Weights of a small GPT-style language model, trained from scratch on English Wikipedia.
Size: 12 layers, width 640, 15 heads of 64, vocabulary 14046, 87.7M parameters.
MLP neurons of a small language model. Each row is named by its layer, matrix (gate and up: input weights) and neuron, and shows model dimensions 277-372. Each number is 500 + 50 x the weight over its row's rms, rounded and kept within 0 to 999. Numbers have three digits each. A neuron's up and down rows have the sign that makes its largest values positive.
A block is one neuron, or neurons of one layer that tend to fire together. After each block is what it responds to, as a language model described it from the Wikipedia text at the highest values.

L9.gate87:576529435471534487536485537598476537542494525387492500487403452582518471410488462485436462545465516487489483486432556525411516543561505570538581448510511408462575448480593546495466446522563476467498492457486509471480473500487465454498512530434429534511476482469474444540556444545519555537
L9.up87:479517573528518482528529577552544586514488527535473453545514538436551418505561479419486466483515487594536518487428550420475585486477514442473481450550474506447491521604469470529514435470527528558560469426424471463469577502420481531565472438474392459487500602566393551492540494535543571415
L9.gate238:524521480499534527514493493569532445464479560436511441542535469501556585459391495487380481533452574533540552472496521508469506487524582491485502486462461580528428491534565512518525589460480462471524555459517573580360527450513393444588485424512507564492557533490524486544515402530539411550
L9.up238:498540537438357544508501552487513580492502515483433561448490430615543454489423433451509393541375515610506569496486558456462484523487506553499534571495630462497566517448569486517479425478470548585512553450556462501459534508426606427497437448485501422503507478548463552519461445601400442485
L9.gate329:533548511514499523519499492435500603560504512485482503518470502516490460530448576543459544500464571475511534514539432465519469483603428519418496561478442491489508560520433525496502526436441469501543510523406565467515562514529485418470423549372534506590489500487500487457513448411520497578
L9.up329:536541410455540489525461420441489550395425508462494459442519532569590467582519487582475559529518467569470572558552490434485456468521537568535505544540615563459448514508496494500508502507522600439478485518489583435505426431549474514568499517507455462497368506470468564533507451463542445553
L9.gate615:511530452518522619578462437553454569464524507360463485467505459541456474522497488581429517522438523614514576521555466504551572541522483471439528539481540485398534477441605487483422467439525471485499506502522576534509527514509510497513515470452531469489451539494454614434443519579520510363
L9.up615:550599472564505503512477510504506546520601545488569518478492512461528415446557434532501559522503578522483470414517425560506613503555467469511508530435608514472500503496481496485431436519520457449478441469499574494500510443425468514477530403511525556568560429579607538519494450478493494447
L9.gate655:422542514494486471515513562423545555511484498558416651494411538542447464498633449522516434537522569498427493484534498548575459504483563478435528520471517511529572395483477551539506537461495519398517456544496459516511555519538489572530583481446453396462564584491439463548605519484530445390
L9.up655:538537454501457483493551471586512545466560529448408543527448560522513491448481465453524470535470478490510451497590518442525492505443537538498495517449492455363415454506488530552527521602499519462497504472431488528543449585468555542486458428486507500515455517517525499560474453443526595486
L9.gate697:450472541564534531473418401492555556552478478479528553474479515547530479491523458474534486585523434534539560440435440482535522521542499554591547531500505440546444524659513575546548438428561501456402490393460512519491484506523422507530436483506464510560548500542414556509550478419420528495
L9.up697:527502575439475460521471459529452454536491418495450543481497459460489472406545451569484489511534544394458451544498481457450527432445567503460533438577479484532533545618517492485470474510493501457490540469436547514636440546471435482562510522448483500442528447472515541546454459336451466508
L9.gate732:476427540546438471480437497452513547476455484467462496492472502476484497496625524528456495554501553426452505497482567495462598471540474485460519536531489491538557538453482505557479464495541529542571481489487450547549398438479475496519495512550519623448430479451601581454454538478434454437
L9.up732:438544467483491495521388524438521464430377494515452580424533512415546470485553509587429440528546469403536531491496506427445509535558438427533477460556488474552511421556524583431653541551538400468484371396456546531460526489452399419582481490491455500551463465434488536557499450516432448537
L9.gate744:566506570507540478567565437519518580407512480397448513521507438601453551508540493400463520465494570533553610498603436455493502575503478406495492550569512432515556487484544499455510532506373496539476501430546443428557461358472499517615569507451441482466588543548422530521535537523539546409
L9.up744:473493457438474487525458486546461474524375551444503453537475546567577510534456457462494487452505506411452545480495462485470500501470489516513461538495493467515549526536497425481589385444468460539561438523483486476542511526486519573501442517521484523521497468484431555602479440472525478465
L9.gate1086:427502519451489494500438486505529556498452523370428476562527419599494575530508500519501516542482440461469466555566512546473398545485494525576460501451529399483517527451537457531592460528527523448552568363552518539497475531475442510450362495534472470570464466450485536524495519566528551448
L9.up1086:470427446528478434506478546480521513548400436432504415559474509607500405483512539567498526488488494467541468537464480442534482524469511491459555573452519537538559506533487422462477494520535371474474494523549507529468519565547450537619429476550475546557445456517502583554581497566397502520
L9.gate1176:503534484427503500507509645449553536479445513434476475447530599546524514533558543546466460495503466511444440513388515434487379486479561493484398537573457451542547443637444406520436542550543542510490470428506532442459471489463568528530476538523493544440578408468492583498546509420517509510
L9.up1176:498586423592491500573470521412531531479600559506517505555563486610464501525503551405547538522550438602437479525407474474450458520381518438477495468492507447493386541599502520536447317553408505497476473533462431512507496515520541497499513532530529564451507485415515545543476466546479484539
L9.gate1227:569555516492408524526548509461469598510519520523468483411520473404575493462593438428472541608503539550537560494457501527447510547516430526507473559563542447449514490494441510516536541506514495437510494519429508511450545511436566510562510484481477478540492473519386534559588556510486441403
L9.up1227:473542518424542492587437440435517522531563636561474473569531482457631481525498438399483513549519544384544473477479433467446411503489452492412358560559520447439436513438506522521527602384458514495469414460480414480462436449478398521540463434535412533426486446521577464441495487431600488482
L9.gate1348:568551601520496526579459491458593456507558525445538436462540409484448501549520414511360503492521528492476454514467488510475405442533529436441550455450555519550510561374430454445463545469469486496484409502540414490480467493538495527483521549525523468499482497482497521553474464479605566526
L9.up1348:504488492485455537449473529518524495521494461461430560520434576466498542492465426497531514528487513463475554451565499483445422565570483464464477532544554475533484489501424554439471573557558545516464467448423567489552530447476428428514469452529485500518499494561458503490504488577534577506
L9.gate1468:555494522536467497538516528496569485539474544447460543509559446446483500523424512447567474465488565512518503582426477499522509550487460517497511511509498441540534505468505464491563478412526524583402505459468469543508526546501466414507516548540489552506566478496489419546456518439487533464
L9.up1468:432517549555561492437562537452493596398455445519488547427504396479495559643387489521602423480491488558530484523456502454465457542565515479524522510482471525499505484469450459468537525470569445609430464447442511474436432466504475485524475444530450478538532498565548393566479483561480587508
L9.gate1483:328519483459511503539452465416530560476399470414619450442524537530459459446479360509500464490494486565551467503496539439501420593474580606485546484472471641531473458500545481485536464472468507454508471552412559440494456396477527431603531525525494495477482471597432593437503515538463447511
L9.up1483:563513449528527539502481467433468468515485457478469577416494440536485438462475446472470553495457496505501493456495638487488473539583565435520495573487518463490476604470454482437477491462465473512503499499493432539453542490454472559554518495581546512520520489487480515429432588592479532466
L9.gate1536:486544498459512488475565504500528514477539531456508557477495557458514476483490513436410537437445460516501507495469478523517497445515523503460496543490439486521561487433474537547560484462541459549445429548514482456463457440536568490497537496502535569470518410578539430501489526461419567535
L9.up1536:507584511492470435544451411469535562446564462442546483484414484438493508553559399490506533518422524472481514513423479598549485420503461525445472499416506491489432413431433460478572567427482487554452445441458555588523518464528469551539526482542461473475515442496430553501503450470453518502
L9.gate1623:574583489478497468562487462463448406522560451436407422442485539426520476489445531524563484570454488497448516457473551490456493510515454462538505479550474439521591535426431542483473471498569466538516588530462520465480466410456574560468461566526464496573497492542416419484572532530453445585
L9.up1623:461551623476538469541500491553508527446562514488507555536512439444555524516531619392517555442546373519486503483496491456504466431548566483456469373491361475460430488534468527500517567546638423602459451520527573526476540555482407531470549498550391516451528460487507453538513523517511564444
Given-name endings. Last word-piece of a person's given name, often Japanese, just before the surname in cast lists, credits and results tables, such as Jun-ko, Hide-ki, Minor-u.

L9.gate89:393496492455432468452540508478538544506481584484439489524523513518473467447545606492583384577473482488604430503527477550579467470486505534498514546461522515502550494558467450527596588493554493461512489513406506452532421514529514480473454510460466499524558492429461497626442561507495560523
L9.up89:502543441468499420426478485503472430435391471513424482521501529447468508457516640579498524482599538427509489507386463572491523477533584447419525578565423576378567500470444461501530547429529522494534414592440416469495477517460526446561498589499533429495613497406487431472539570462492472524
L9.gate359:527553535480460568559525606484521516531449468471461475437407551496473490582572520481543520488513555509499511423537583454517521582546458574536602439490491414486473482428475442521460500491448400478558558477482572544497561496493570521473439475474497461504508499543489564469481507474612454526
L9.up359:596554528443481520520516537543437506482448510538546556429440438507496477406481478465528481384549468407519574488502547543553478496479545522538446560501409542438474506457541559499462545497408612484471505554545383503492478482532527487524491394498476510452464363487438595450489410541536458509
L9.gate397:508462452527475527524444554489529409433483422451548420506545444498448401498473554529484519448507524497389460473455467481565470534561485530495517645496460428579495501548466484439482451525543537466456515496568499477433444476436504537586461535507427476523514538551545549488571452494521492513
L9.up397:534518474409418455431512553583538596466570488549482446507374515507499439449492563518447486508467530569483468483523524505494479489550484441445545540511623574547400548518506494520460555485583480480450463607401536464508467455530345491566451494529470565583576557528548610555525595382498457511
L9.gate676:509567498470596557401508462489460540407477523543561558501474446378570527602574417535495491481496485506476582490536496533398458499543452496594439520501436563475487601499445488480430474544506470447515469540569561409494512524481444533495430479550508545507409498489506462597568447459445457505
L9.up676:386485488506511478499524512496489462517500517459594505432524433491537452538566479452516645558510586456508506521540415554439465505532530449531520506596488596466463474479447470466594557472487425444505563480420540494546457516535550522494449458489507457550391521518516478444528461505581548515
L9.gate695:475438473505495509473448560507427528587434525507565576518447415462477422557381527479557539548511576481505547608521473437528612500624468542537499500541491461528522569550545451543514556502379431535435445513602558544455503465447530513429634515528465425483463559537493483501507450555504477537
L9.up695:459559567524381571528622580469483606524508439521486516506399489614421545479567417463526534515438590480535476569515501463490463498502456514472492395557490554555501413565507505511464467461472554567555500454427527665585458522537509559522541523491459480528414517505383434544504410552547482578
L9.gate698:403470580512511437535407597573557539438472500443527464495462509488505417588510439551555508513491541424519461523568540491528502499458478519526514583449515504505429528575443525513460451450464383518591496541498562416544546490436540593470564496538511490637473450398363484490512504488502427580
L9.up698:495505504452525402466574420530490539489466378499552470472472533458490573506505597541446623482418518507493511520508452544544425494547538546435475521417534536456407522483393532491524561483474489546445425538400494507477404417555521419559519507471467554573478498452523607495432552518499506573
L9.gate769:453523571394545564482585544504473508527367498613515474452523463478470479414505505451467503387496539454516469526524529573509495519567517496439404473551558484481452482504509534493410600464483431457480509588426542467518501519439528471514460459482524466458563459551523490484505476488568477430
L9.up769:444501531524514649508564414557415480570495583543505527454451444475552469513597536526461575496507489507437464498477502534572489468467466547547467549523529507518517509510518481492456604461462496553490469598533520504595467531458500527492443446548545507554383497549463457552621555455531503440
L9.gate772:601516499409528503496500560610430524590483450406590527491530532448509533525476527534402486462450482556543483575434466491477411513539421565427562538582529496452478563505485505604458484474489503450522444473449471456461550518524523564546444582483508529488456418545431507430544594537522417479
L9.up772:438493518461545522418487537458457399540485520443537546562437387562436543423538444537615510548496510616393538431542464453565513486551466507495583604483559476550520462514525473484547495515522505386438487538585582414534440485371544484506446472535512529515405469530565485463523478443521498593
L9.gate821:609491532623473487435602442519592431545594446520547516416531482497628512492548489411531502537455511424484597472480512540589502484532547543604440490479577597576442558521516420598522436455487506455410509476622578473458386494430406494495523464484453543501471564514528506485499502493554556419
L9.up821:553438602379460426470468513526483451526488544521467639557524585524461609522518552562480497504451482445566581456496467531445478444491440553549430503416494475441532493483465451524578523503437496475498483480560529532412505442553522456493486517459485503395490467545512459528524470476550417578
L9.gate948:555436536578460537516477537461587501441487478521456532502480445467460556459579454540554414460450406431496600519474475515438566477534412508574476554480609527546519568543500551485549463492410504486598483462575508485479555432493561648535459584535529550525469510509462445517511460478529472524
L9.up948:470428553470533437461509584528493419547494509511550475509451485482451524534472508523521478439562454471470572528368442598516532504472476453523481518502559493528552544536548535540545440598440474449560486522486457539445518488435509371494518532513443448512482499500499443544525507457489451546
L9.gate991:506577450494508547547517497494458443460514561479477450436501530498503499449496515507402556421504507474449567548489501486506501507447583609416470481455528529462561502520533511463463572489595477563504510505524570541482530457394500586505518459526471560461501522495426467529548490488541477463
L9.up991:561598517504538446531533579556425540491401556476395492514460518453572504516519532682401519469509558525550497514527538486486466410514536565578502496589543477427585516473522562451572429533530529372546495529462523538549499458421536513531509550537504577570472431578490555488524464436474486500
L9.gate1282:541476534458462542452556629456503497480599592548511501497526447552669538514484487467615508417546507463501527555448572451568370508542595504481516412490463547409501551443548505602548522496572451524560444515531535526501498400517410491492542465502625524493473537456504575468535562452589523473
L9.up1282:445493507476550480441480544511477495541485456513519531521597467532442495409532489527509501491430561559440522426475504447462410514597506674577437436407502540576514474500464489558514497527620456490467466538535390526482536511491552576570492503604549476510636465499562571424406426558517648578
L9.gate1345:496461515602516454447485527505479515574497595506561410418484488507542586502553525474409496530434531456563565463479495481498490415397472520585471482550553528552520590489504512566496573410428512484579634514514436510465580383476442548410554544445472432505485554574512512532496505520492508483
L9.up1345:475532472546544485382450554549555416489520491581491475672420575407510527500518552507513541489443556451423449465464518499556480501483437432511474453506529534515509420539517461495502520501537454594486613546642571565507510518449423523558518534504506462465447540465545462438460454531557575532
L9.gate1495:478549599464510514455467563496462508401505525546564543491512590544450549477461384528485448448524580514490518528484407445443467528549529524497439591568485518415588556531512547457423501451517530558578461493439555500538489538383437464624589514551534546586469419500498447485502490471390498502
L9.up1495:446465466532465529579444530486469525458484496512446504546510485514497497577422520479441573458520533479632495538527552512536408430488456562481516508494584543589512430586471574499469561471530537525559496462416487585411587457434509520482470558472469496479459459541497478546554522485438430530
L9.gate1646:522561458430481478430457511574497423547485484485585510606496479450619519529493497499500420496504482463455576586467461437529481426571391481531585598433514555532547534410474555419502475519510562444504507527534581534460573420541529530434583557585467532486425453512577616494543594471586517494
L9.up1646:584375528472481495495449523561506491486468562528494514461489417538525480437470551478547469402495554484469494534458515604453469536369524547506569475529479470440463547494446475493383551501467505481582417544535513438442498408475514473485499451479497570515599404442443476415455428464519484523
L9.gate1704:455620622530452518479605481524474489541510499555540396525456491511543359523462515529508386413611576456449523634491567434483586490447523453486419487565497493499547412556435535559505519430527577432430484455518567458486589514477413622521498538527478430525526347533509496530472502462540477495
L9.up1704:400485586443489480552534471494505514553573489414506503518512474472487535464549476401507554444421539522463479572572477604426454559530502565493399496626505468536507496474538450518512579465550384479419552479498441555475473577535375467519516527541527470458547535606596442505444516486523491532
Track-listing row numbers. The period after a track number in album track-listing tables, like "| 9." or "| 11."; weaker on word pieces in media and credits text.

L9.gate119:500646391490563509514533509582506414465480412484538533504427468552522491513475537611498583490487508546463614557463475448550451482488525455496476486527509484529456453508571515515487519454468426474507461431477487539486467399538447481560544387554391458470441535482629548483616386482559545528
L9.up119:489400382460546506452526443471469499507420543502481463406499466544545395459489524560470518552497552540493561459527502399516567547578500504564454456428516560490430496561477488471549492525633418491424411484414461516478452536602465473409548476480421476555487478470497580479521427528520455470
L9.gate138:527488497581502572497490452554530511525525470520494616425466420499476448481585516553520501489522493517431530514434427448497487561570525541530508440455476591620501423404505432505604467513494497439488449485537524551482398553481432546432464547509449453468463398477619445455518487454584512481
L9.up138:455456554423514454497527431566420504439505495456424491522453428539482474494526522519526560536566497520438481623425419532447463480547431524485511519449441541614444549454626482460540499509521508545591550532544543549477512578508525533481540561470465471473491491524591518452490456459533484495
L9.gate234:453481464591509469485468514459476449500496464500436553495545466487492494469567486517551524448452548545589579439560490442534550498474514434451517491548398595506525499473466538450585583463512590482545494483580483497527453466611549501507485418590589526509472453502534571581510509432390563401
L9.up234:449451480485695558499493438559419425615474562539573470422541524478523533460449504472517601442487493454573534489458476476536549420434502505590498407401506504563456512564500441555399539545487492482454592410500423497393509419560601493490492462581559477514493451574603527483412508481574586485
L9.gate330:579562539509409569350535503451462549451483558421523494425489426536499416454504527403514466464532542516490414532416539477476544392436496478488511401432471548555512485531565505441539522513505489497450438445557333459500563545505552549509530508381514445486469583452514513430439501490429480482
L9.up330:491602515471515517447469519487505517405473412447540471536434522499553505534450557482491504523413530538489515541552543460508463515461386490563463526507537511524492418527479489524420557517526436428419501552466521449528526483497501526438519501440424507419485575460605468525530567455556465493
L9.gate387:522492445450544544567539471534608522486525491528404475387536501532446445494474436430521494531518440453426457464467528507500538451500408579413544485393462495453489471443445489465602494459542484479560466505595501475551503581507504461515634511564400364425454439502577496499495562557544461568
L9.up387:444480421524476485418509503530472488392569407379537648541486455492527470586501450492448509414450509437431491487400455406534444443505433560457577497431539557482441509479472533542457529418560406494470492509476556545580489484468560444521592556494519510477562511438511516529403461601465524429
L9.gate464:646556477501522482517484468467590465502576569465414437577506535559585460487546582506455590552534530563539483474473566482495505515492416429390478479518542482421470509519397386502524477504544529482397498460550501457494509486495608424439499513485477511492474513495450508548559530499524491561
L9.up464:532519555491484573446466435502526513502430510579474416531570456520576580582479510566549500466454503505563546370506471545514523449559433469484541515543377465423464558554440522582508481510562422431437586436599419488497514517449478429497452426457523516429512453463514460531544516496511517498
L9.gate913:448470510518488452532481447492493505512496500606570452483529500588623442463505446448471501542484583554419457481540467611437483476475363523522550412533593427452565521518435428527446538398540501422507502423474450412470463538426534393533617541473474480499472533441518481434521563569488444492
L9.up913:566484424555484471528442462564475460464452422480518503584478477476579553491488518417546542503469617497539447446527423568475510433530494548540495449532450423505518537495466485486491486412527529491465505437535540470546434486525594389478560518514481505443503513489522605440503542497551443515
L9.gate1025:459409457528515391444527561510429495606532479481507468432561530511456525448500499432430543453465469502477486546448475480556544546548524499453577457555462410486466388551414453507526490475478505449524511474548521388554435505480554541589583518378391521577493475479442487391461551436450465602
L9.up1025:560475576552472599477422580511425497552524449438535481548498507514517498498515541490524506441470530521573434601490511500531529533513450487525546508559527436476425482602442380438462480493420532398551479505513509398547458488441504396508516580417480431524565486460442505502698578520573518529
L9.gate1048:539482481511483469396460463562453552483524472443510578595590452416487497523413508475495554572521411483435515533514521412571469507535431465407545498480423511639481572495541555485461512421486478458474569453512478562490510415515574535517541453479491559510481544542558543510521461513581503485
L9.up1048:591467527518499417557561403446529428428538667574518423432492479495458514447538424539522493572569550591509541493646502506428443517637543579443569543417531605426461514614474432439522494370415540499581501467458556475538506536494547478450534511570564491503463456539479547517478468472528408507
L9.gate1196:514497486404453488515475497487624524477517474480491524482440517489564438469508483461484414558479450484463482554446486515445407470568586456462542414506527494546584563532494363525484512368579548514398456499500529541503434576490525483472505481443501560523494501541497609487492454466497506544
L9.up1196:514495492546541520510526508487502523426511505468519455540510510407499514494514520562462537538551521515535542405455435421525454442448524493505510509505489435466473523505502545419464475570443439470542484446408430568504443437494433485478544471533377548507511499490481516477432540591475502533
L9.gate1218:500496608657520485556491531504390588460460566476481576406438473445544498371553389529486503499391547476415406450510360524497449461521578457517454512553510422469459568521419491470441539471454538516527491429502512479449479515606615521580551548524527506580461514483530526495547459525439429546
L9.up1218:495525382378428478529451473590451489511526456449590510448551478408627515533496541458499443426420386458485627427490523530509474508480545502521488476387438436501494500571470442485602573535544503501455544508440446458547557481520462541561526436488459581514390451525574436451371548477503545490
L9.gate1402:597577396502450458527502516444554491442623569559535546530606438534507469504424506553555464454575501525581523475503423518474528566526482536606499551400501443430526469512481494502474576442511401525427559518512524409517582518501496517501457569476425506465482483460491531587508554443516502549
L9.up1402:448545500553534502446491422464407501460553490557522549482523453393628615547530510533530469491496512438546552458426427488521501478489566454498505442482467510487537419411496439432510472479474512435482399512422478496485560513522518537422556566431535527460512477558622510533465467516483486464
L9.gate1596:477514503443494482558498502534357506515535521480527493503540498336502565578444500485547483509395550405495543453446607531458503599516369467619569539525556481556402420406496552541493478475407524617519592443551464531488468467546439546524502570510509543459483530474417441473499456484547464458
L9.up1596:513509503552486565544412464498475548475524537392442553535498474466449520516446554418455511504513482544503483576461471441504498517433480461571445471469509458557429493537485487472537481554463524356538545423555516513434504524587434480512523590526542607418497501461492547538415470500505513501
L9.gate1602:480428590548440391528434502482622531586501474409638538542474476454485429483543480495497482598462555572418567464563607548535468467586549513513568488539528510531558415597514527503598533510486568564553446418418384505593454475569545530590510521547401577479519515564471543483414425497506443456
L9.up1602:540525518436589467512521451548518418543556434513526490494410512477547459458464440480460495473473435520483591484495501558511670524438429502541450506595507530482587575516575474479405541489465520492417455420558493521469456552432507497610512511486505518511512507443481549480354497526553417476
L9.gate1658:494491520477521496512509442530510414553409586462475559465470648550481502598494554423444470543478569452450515452491544495375507613577506474537547501448576517491364452454530460572541572485567522557481486557442542516465437427620552506476523424455432419526427520458478617510377467522455435500
L9.up1658:481508484553583461543503532512452541523562444490497569479461512404654555443511522475510468474513510480495442499498470566520490513581511508430554459502524503551520413541479572394538546455519539498427465502479531557477515406549534450441539416447445441490512563515529402466509475454509528453
L9.gate1678:521548504419439549522586516511525480461544466533580474495526489575526363464517524524519511516514463444517542530463474579506504491598508501478557535523522499492441501476467582504593484478590549514474461453523537458538485506466520497534558415525441487517487409471466481502550539458506456548
L9.up1678:523469487469471535658500461512560542458463410576465496424496516466490500437560496494517528490508510514603544483533474474594553472576396574475554517537532488338512546453556560496451497424485550506428576561583442438454460476470524469478507587597453495514538418429526477451431506526572549464
Numeric separators before digits. Separator tokens inside or just before numbers, mostly in tables: decimal points, time colons (8:30), coordinate ° and ′ marks, and spaces after table pipes before figures.

L7.gate371:525471482538478619433517492587506477455497531463480535424400560491624434458495565562546582465427524526409562483448486549483384517429489475453513427457457467527573514452479557563448497506540474443532488469574525467457498523452463407521541429540465550522505530515501457453498481434507451494
L7.up371:585497555435508484581553559469456556443499533507516500536428552425569543419477516449450463498432509551497496481588502518489543530523419500442511494410405443495418506436410426503527490502461497570587446496531541509501558497480493483488446535469566552433427517512487487545423402509548504448
Time colons, measurement units. Mostly the colon inside clock times and durations (19:00, 3:55, 0:32), often in sports tables, plus unit words (ft, degrees) and thousands commas; weakly, words after "in".

L7.gate843:592589524427484429570540417458434502550465489488512471447441470495494558530506415545407526482552539554444508563490487528460538571471499476472500545593460574421582489426533440481485500556538436519444528465508455627489492453477460457516507448526506452419516552537572515515520502539559578473
L7.up843:469510444384481413505538449555440538589468595519455496492538496481530600430500478501443545496523524535461513524557427549454507470483443519523457557559570440434545508469471449538506443433522349507489529469494513475478484634513437537533508523450460440447510444541519538587482431554435433503
Surname-final word pieces. Final word pieces that complete a person's surname after the first name, in tables, lists and prose, such as Gumb-el, Andreesc-u, Pers-hing.